Weights of a small transformer language model.
Size: 8 layers, width 896, 10 heads of 64, MLP 2368 SwiGLU, vocabulary 8192, 84M parameters.
Architecture: RMSNorm before each block, rotary positions, untied embeddings, normalized queries and keys.
Training: 613M tokens, 4972 steps.
MLP neurons of a small language model. Each row is named by its layer, matrix (gate and up: input weights; down: output weights) and neuron, and shows model dimensions 800-895. Each number is 128 + 32 x the weight over its row's rms, rounded and kept within 0 to 255. A neuron's up and down rows have the sign that makes its largest values positive.
After each neuron's rows, "raises" lists the tokens whose logits its output raises most directly, leaving later layers aside.

L4.gate1827 [ 56 161  90 122 125 146 109 104 128 127  84  81 118 122 111 123 171 123  98 140 150 127 145  95 131 133 149 116 126 110 106 127 152 126 124 103  93 112 147 179 139 148 111 133 144  98  89 151  95 153  85 121 154 116  61 118 136 164 146 125 132 115 142 125 116 144 153 135 147  55 186  32 222 115 105 122  83 124 153 144 149 171  90 125 120 142  93 140  40 159 175 107 137 135 115 188]
L4.up1827 [174 161  80 186 177 233 128  84 103 158 160 150 152 137 111 128  99  86 179 103 149  99 159  98 108 154 123 145 151 132 136 134 116 119 137 144 145 101 115 141 120 169 172 150 110 138 142 172 131  91  94 164 118 111 151 106 148 116 128 164  79  96 124 164 148 156 123 101 190 152 159  70 151 141 122 130 115 174 146  64 110 103  71 107 118 141 125 141 144 107 151 154 106 149 127 116]
L4.down1827 [187 145 125 137 161 189 121 142  90 159 122  78 220  83  95 185 103 127 128 115 137 104 119 129 125  91  91 161 149 135 142 142 119 146 141  86 104 157  77 184 142 136 174 118 119 103 118 115 147 116 130 148 129  85 125 136 164 175 139 198 101  77 152  83 159 157 200  99 114 128  96 126 156 129 124 136 125 123  95  86  91 125 102  95 101 138 185 146 170  59 170 145 139 151 150 115]
raises: "ishing", "ished", "ically", "ications", "ical"

L4.gate618 [124 176 160 166 151  61 145 192  87 118 153 132 112 147 125  57 129 107 100 158 150  57 150 157 123 122 120 108 151 129  93 124 161 139 157 128 107 108 105 103 169 132 157  78 169 152  73 168 146 101 115 107 167 101 100 123 130 129 157  92 122 155 143 148 125 135 124 118 167 172 175  65 175  74 177  59 115 130  92 136 124 116  92 143 153  97 119 114 112 139 147 188 172 120 118  80]
L4.up618 [ 95 188 136  86 125  84  86 110 177  92 105 100 101 149 136 107 123 128 139 113 139 116 131 125 186  96 123 174 179 119  73 102 158 135 119 130 189  91 197 117  79 209 101 119 156 118  40 104  85 160 110  86  96 124 182 126 144 126 140 125 127 127 130  98 151 144 145 154 116 143  90 143 117 124 113  80 159  79  87 156  89 143 131 157  82 154  78 153 139 180 147 160 151 138 133 112]
L4.down618 [121 144 153 104  65  96 139 140 172  74 116 157 133 127 143 148 116 108 129  78 135 125 121 157 162  94 142 172  67 136 130 146 128 148 132 165 162  86 178 113 174 166 122 140 145 128  81 128  97 124 135 165 198 139 186 108 122 113 144 170  97 127 158  88 132 200 198 134 113  94 120  93 151  78  95 137 165  98 103 127 123 113 110  77  65 169 180 135 139 101 119 131 132 115 118 116]
raises: "ence", "orse", "ous", "istor", "erald"

L4.gate560 [147 113 114 140 137 130 139 140  59  86 141 104 115 138 146 102 157 131  92 115 122 101 171 172 148 157 123 144 161 124 145 157  95 171 161  90  87 155 151 109 105  94 137 140 121  93 136 121 154 155 108  89  74 114 112 145 148 190 127 117 199 104 148 130 168 141 120 149 131 118 137 137 197  87 145 149 145 160 219  53 174 134 117 132 125 153 167 143 156 165 108 100 128 120 127 227]
L4.up560 [ 93 101 130 124 152 114 255 127 148 131  95 148 150  85  98 145 140 132 131 158 132 171 121 157 139  98 120 121 143 131 116 129 104 151 101  93  94 168 102 144 100 102 116  91 101  95 116 137 112 154 176  94  86 137 102 114 144 137 155 111 124 161 189 163 122 126  79 138  53 126 146 173  92 125 113 115 185 146 138 109  92 155 134  95 129 101 145 147 153 169  87 117 118 157 114  65]
L4.down560 [115 167 105  99 122 137 163 105 167 103 191 150  98 167 146 111 124 171  96 162 156 135 128 125 125 163 146  96 116 119 221 100 133 141 194 103 140 198 172  97 117 131 137 131 168  80 154  74 108 106 136 103 130 112 104 139 174  87 131  92  98 123 155 132 179 135 143 154  90 135 115 136 116 122 109 170 133 140 160  92 160 160  62 144 101 163 167 164 186 153 136 102 152 207 140 121]
raises: "ient", "imate", "osing", "ients", "osed"

L4.gate2268 [128 200 165 143  98 166  83  81 162  92 118 165  77  92 116 158 182 133 128 135 155 153 128  87 175 145 175 143 185 112 172 139  76 134  76 101 111 141 133 167 116  76  61 148 110  94 112 125 153 132 129 122 148 127 115  98 174 129 151 182 110 106  82 132  79 152 142  61 123 173 150 123 140 159  79  95 112 163 147  47 119 146 122  69 193 141  61 138 173 117 143  76 189  90 128 122]
L4.up2268 [138 140 143 114 118 141 188 104 164 159 144 165 201 129 149  97  85 122 122 168  68 122 146 138 134 120 125 147 101  96 126 119 114 109 106 179 181 160 120 119 164 150 155 135 185  75 101  80 102 121  74 113 138 163  54 160 111 134 119 126 112 136 174 105 118 157 150  86  97 108 217  46 131 191 113 147 122 103  82  64 214 162 121 108 110 119 116 119 167 141 103 141 149 147 117 145]
L4.down2268 [ 59 131 130 180 121 111  85  98 178  50  84 156 150 142 156 131 145 111 110 175 106 178 140  94 145 128 120 134 156 128 141 115 140 136 112 170 132 134  90 104  72  73 109 117  95 115  84 141  86 157  90 206 134 152 101 113  66 105  83 194 140  68 101  97 125 158 171 108 125 147 118 120 192 121 139 114 106 111 127 146 106 150  95 111 135 114 114 123 177 116  84 123 131 116  79  95]
raises: "-", "ally", "isc", "–", "ity"

L4.gate2032 [139  86 158 141 126 110 143 176 126 116 130 138 184 149 125 191 155 131 171 108 114 142 107 190 158 139  91 140 148  96 121 140 151 172  95 184 127 154 122  99 145 157 187  79  69 108  89 121 198 168  64  87 160 135  99 125 141 156 218 146  94 176 121 161 130  82 116 144  92 141 127 145 101 134 125 109  79 214 170 103 141 115 117 127 127  96 136  64 135  87 110 134 140 163 188  82]
L4.up2032 [160  97 164 103 112 148 146 154  80 115 136 136 139 101 119 178 124 148 153 137 123 162 140 149  92  94  85 157 119 128 113 175 117 155 151 157  67  86 164 162 162 160 134 137  53 162 202 161 129  90 123 101 135 194 147 127 118 127 176 146 149 157 155 116 126 134 150 125 134 135 131  73 148  83 147  66 147 114 172 103 143  98 128 133 162  64 122  85 180 120 133 180 149 162 149 125]
L4.down2032 [130 123 136 164  92 120 174 154 122  72 115 130 139  99 116 156 140 134 159  88 114 151 139 161 117 146 121 156 107 104 105 124  73 134 129 168  99 147 132 167  80 128 164 111 110 114 115 143 122  75 134 153 110 191 135  97 151 107 159 163 157 148 144 189 132 133 173 111 103 122 138 110 147 115 129 136 139 100 148 117 157  95 123 148 147 140 124 105 179 130 112 176  92 156 165 114]
raises: "ire", "que", "fter", "hn", "ft"

L4.gate2049 [ 53 138  88 137 199 199 177  70 147 155  94 124 159  73  70 138 149 126 108 121 128  98  92 137 121 187 134 112 159 166  96 179 111 109 137 168 116 158 134 135 145 107 142 127  82 109  97 163 105 129 135  65 136 166  70 160 130 135 127 138  93 135 158 183 120  94 134 107 106 117 111 124 116 143 122 117 116 139 159 114  89 124 154 141 143 171 109 123 150 118 145 145 154  94 146 103]
L4.up2049 [135 168  72  80 132  86 148 161 103 110 121 114 134 145 122 148 153 149 134 114 150 119 161 162 139  87 107 157 124 145 148 122 162  33  91 195  95 158 154 126 143 146 137 117  76  90 125 114 100  67 136 106 156 186  74 121 120 174 127 118 109 164 147 127 134 129 111 143  49  40 109 111  86 110 126  91 115 154 139 141 101 108 129 138 153 124 148 133 109 104 103  76 136 124 223 142]
L4.down2049 [133 101 139 132 114 147 145  79  90  77 204 121  89 130 127 156 169  93  90  95 128 155 158 149 115  75 138 129 123 124 133 129 125 164 134 158 101 115 108 110  93 132 137 149 105 115 126 127 109 131 113 120  83 185 106 142  98 130 126 117 114 127 104 111 107 116  67 186 165 103 122 150 109 110 113  61  93  36 143 133  99 198 104 145  63  97 133 147 144 116 128 137 104 197 148 148]
raises: " Anna", " Marie", " Anne", " Margar", " Frances"

L4.gate1826 [166 179 151 105 120 137 126 158 168 112 159 166 128  95 131 166  86 110  87 107 118 193 136  86 126 189 183  58  91 161 100 121  95  97 124 145 110 119 156 128 127 193 155  78 166 151 163 159  10  83  95 130 133 145 109  89 101 150 110  96 164 152 122 123 123 144 137 128 170 115 140 151 153  70 151 159 164 137 110 101 159 110 104 154 137 105 196 128 140 109 148 123 133 118 145 141]
L4.up1826 [130  85 100 179  85 201 162 194 105  98 141 180 129 110 109 146 152 122 103 121 192 172 141 187 145 128 156  60  97 120 101 156 137 116  80 167 160  47 120 135 167 143 105 132 121 138  75 122 144  84 115 157  94 114 127 134 106  94 158 149 160 107  84 152 114 120 103  90  79 116 140 159 149  91 133  97 135  88 101 159 175  85 204 166 176  89 113 112 163 133  57 118 111 172  95 170]
L4.down1826 [131 112 169 174 149 166 149 150 151 139 126 176 113 147 159 134 127 111 119 133 152 136  99 159 135 151 118 141  89 159  96 102 114 101  98 170 135  85 148 101  92 113 144 115 166  68 141  97 148 108 177 136 124 136 107 124  88 149 156 196 116 106 109 105  97 127 130  87 138 101 191 161 118 125 123  87 141  86 111  92 128 185 135 171 178 137 125 152 180 175 117 141 150 157 129 131]
raises: "ware", "lands", "side", "ro", "ley"

L4.gate1663 [ 93 137 123 143 179 119  54 173 115  60 166 141  72  89 106 150 160 117  95  96 123 121 148 157  89 116 126 139 172 123 139 178 130 145 102 135  94  50 136  96 138 169 179 143 181 136 114  81 119 180  88 134 120  63 145 108  87 139  99 152 185 107  52 167 141 126  94 107 133 147 157 138 117 154 151 111 107 126 117 144  95 145 118 133 155 121 110 150 138 113 150 109 194 120 122 147]
L4.up1663 [116 111 155 116 139 194 164  84 104 147 117 165 155 157 111 172 170 133 101 119 128  81 154 167 122 120  88 201 134 123 143 112 122 112 105 140 157 110 135 130 169 179 150  92 151 146 172 130 109 111 176 195 109  57 149 101 170 122 124 109 135 123 100 111 140 158 117 102 113 149 129 139 187 130 165 148 138 119  91 121 127 141 112  51  96 112 130  95 141 182 149 146  85 103  97 147]
L4.down1663 [130 115 109 149  98 185  90 187 127 192 141  94 145 155 110 137  77 171 105 121 164 100 125 121  59 157 144 159 136 135 117 109  90 150 147 107 147 112 124  93 146 181 130  80 164 125 155 159 130  65 138 132 145 116 192  99 143  91 157 153  84 135  70 172 125 147 179 117 124 153  84 154 101 138 133 151 160 139  70 144 140 145 117 125 123 131 104 139  89 137 132 152 125 131 107 135]
raises: "ourney", "acent", "ourn", "es", "oin"

L4.gate2150 [162 107 173 103 124 101 110 147  91 134  81 155 119 104 123  86 134 101 120 115 141 115 112 135 130 132 172  92 167  92 177 173 116  70  62 123 143 201 188 162 117 143 208 135 129 163 103 116 112 130 120 127 106  84 107 114 129 132  91 124 157 200 156 193 159 114 133 147 121 157 125  85  79 173  89 140 164 129 125 166 142 158 122 121 116 109 123 120 149 108 100 135  82 187 156 113]
L4.up2150 [187  95  87 137 102 173 164  96  93  88  93 124 129 147 147 116  78 100 111 122  78 131 131 145 168 121 129 130 112 147 103 130 131 134 141 103  81 136 190  92  82  97 131 150 115 200 173 122 147 125 184  89 177  77 164 171  77 133 136 156 160 218 118 187 153 128  57 137 110  75 107 105 147 103 151 145 179 177 149 120 202 145 142 123 107  99 123 150  99 186 120 131 167 138 115 131]
L4.down2150 [127  34 129 129  98 114 132 106 131 153 160 194 127 162 161 120 133  72 174  67  99 115  94 155  78 127  92 156 197 162 150  82 150 124  80  86 101  80 114 140 128 144 119 133 140 139  96 103 152 141 204 141 172 134 131 148  47  96 166 176  97 160  97 135 106 169 110 110 197  96 172  99 120 107 108 152 122 120 143  89 129 121  86 159 123  99  55 104 141 115 154 136 198 122 163 144]
raises: "ass", "ain", "ory", "arian", "aries"

L4.gate991 [137 137 120  84 167 167 106 139 133 205 130 109 135 115  93 124 143 115 188 126  57 120 148 145 140 137 164  67 153 116  89 104  93 120  63 127  88  70 167 159 149 159  72 165 159 134 145 118  77 139 142 165 125  76  81 117  71 145 144  88 118 122 156 137 150 124 153  92 176 131 115 106 134 145 160  91 147 126 157 117 128 169  76 151  87 141 175  94 110 143 119 149 121 158 119  68]
L4.up991 [120 107 110 124 137 176 106  99 141 194 134  23 122  97 130 164 179 188 187 142 112 143 156 119  68 137 161  95 139 157 157 145  88 125 154 133 144  75 134 134 140 149  52 108 165 185 142  59  93 150 107  42 190  98 150 119  77 150 110 122  90 105 175 142 145  62 153 100 146 148 168 130 144 126  34  75  31 131 162 120 130 140 103 126  70  97 157 114 162  77 130  89  69 168 110 136]
L4.down991 [143 116 134 115 104 192 121 132  91 128 124 118 124  91 105 192 162 120 152 108 139  93 161  71 143 145 184 114 141 112  87 136  95 138  63 123 161 119  56 135 154 123  97 177 136 165  97 142 106 120 139 135 121 113 143  83 161 138  54 147  80  65 222 145 123  97 189 103 181 131 108  71 136 117  57  92  91 143 136 127 154 156 132 175 127 138 159  57 100 118  89 109  96 125 160 156]
raises: "ishing", "iest", "ish", "ished", "ç"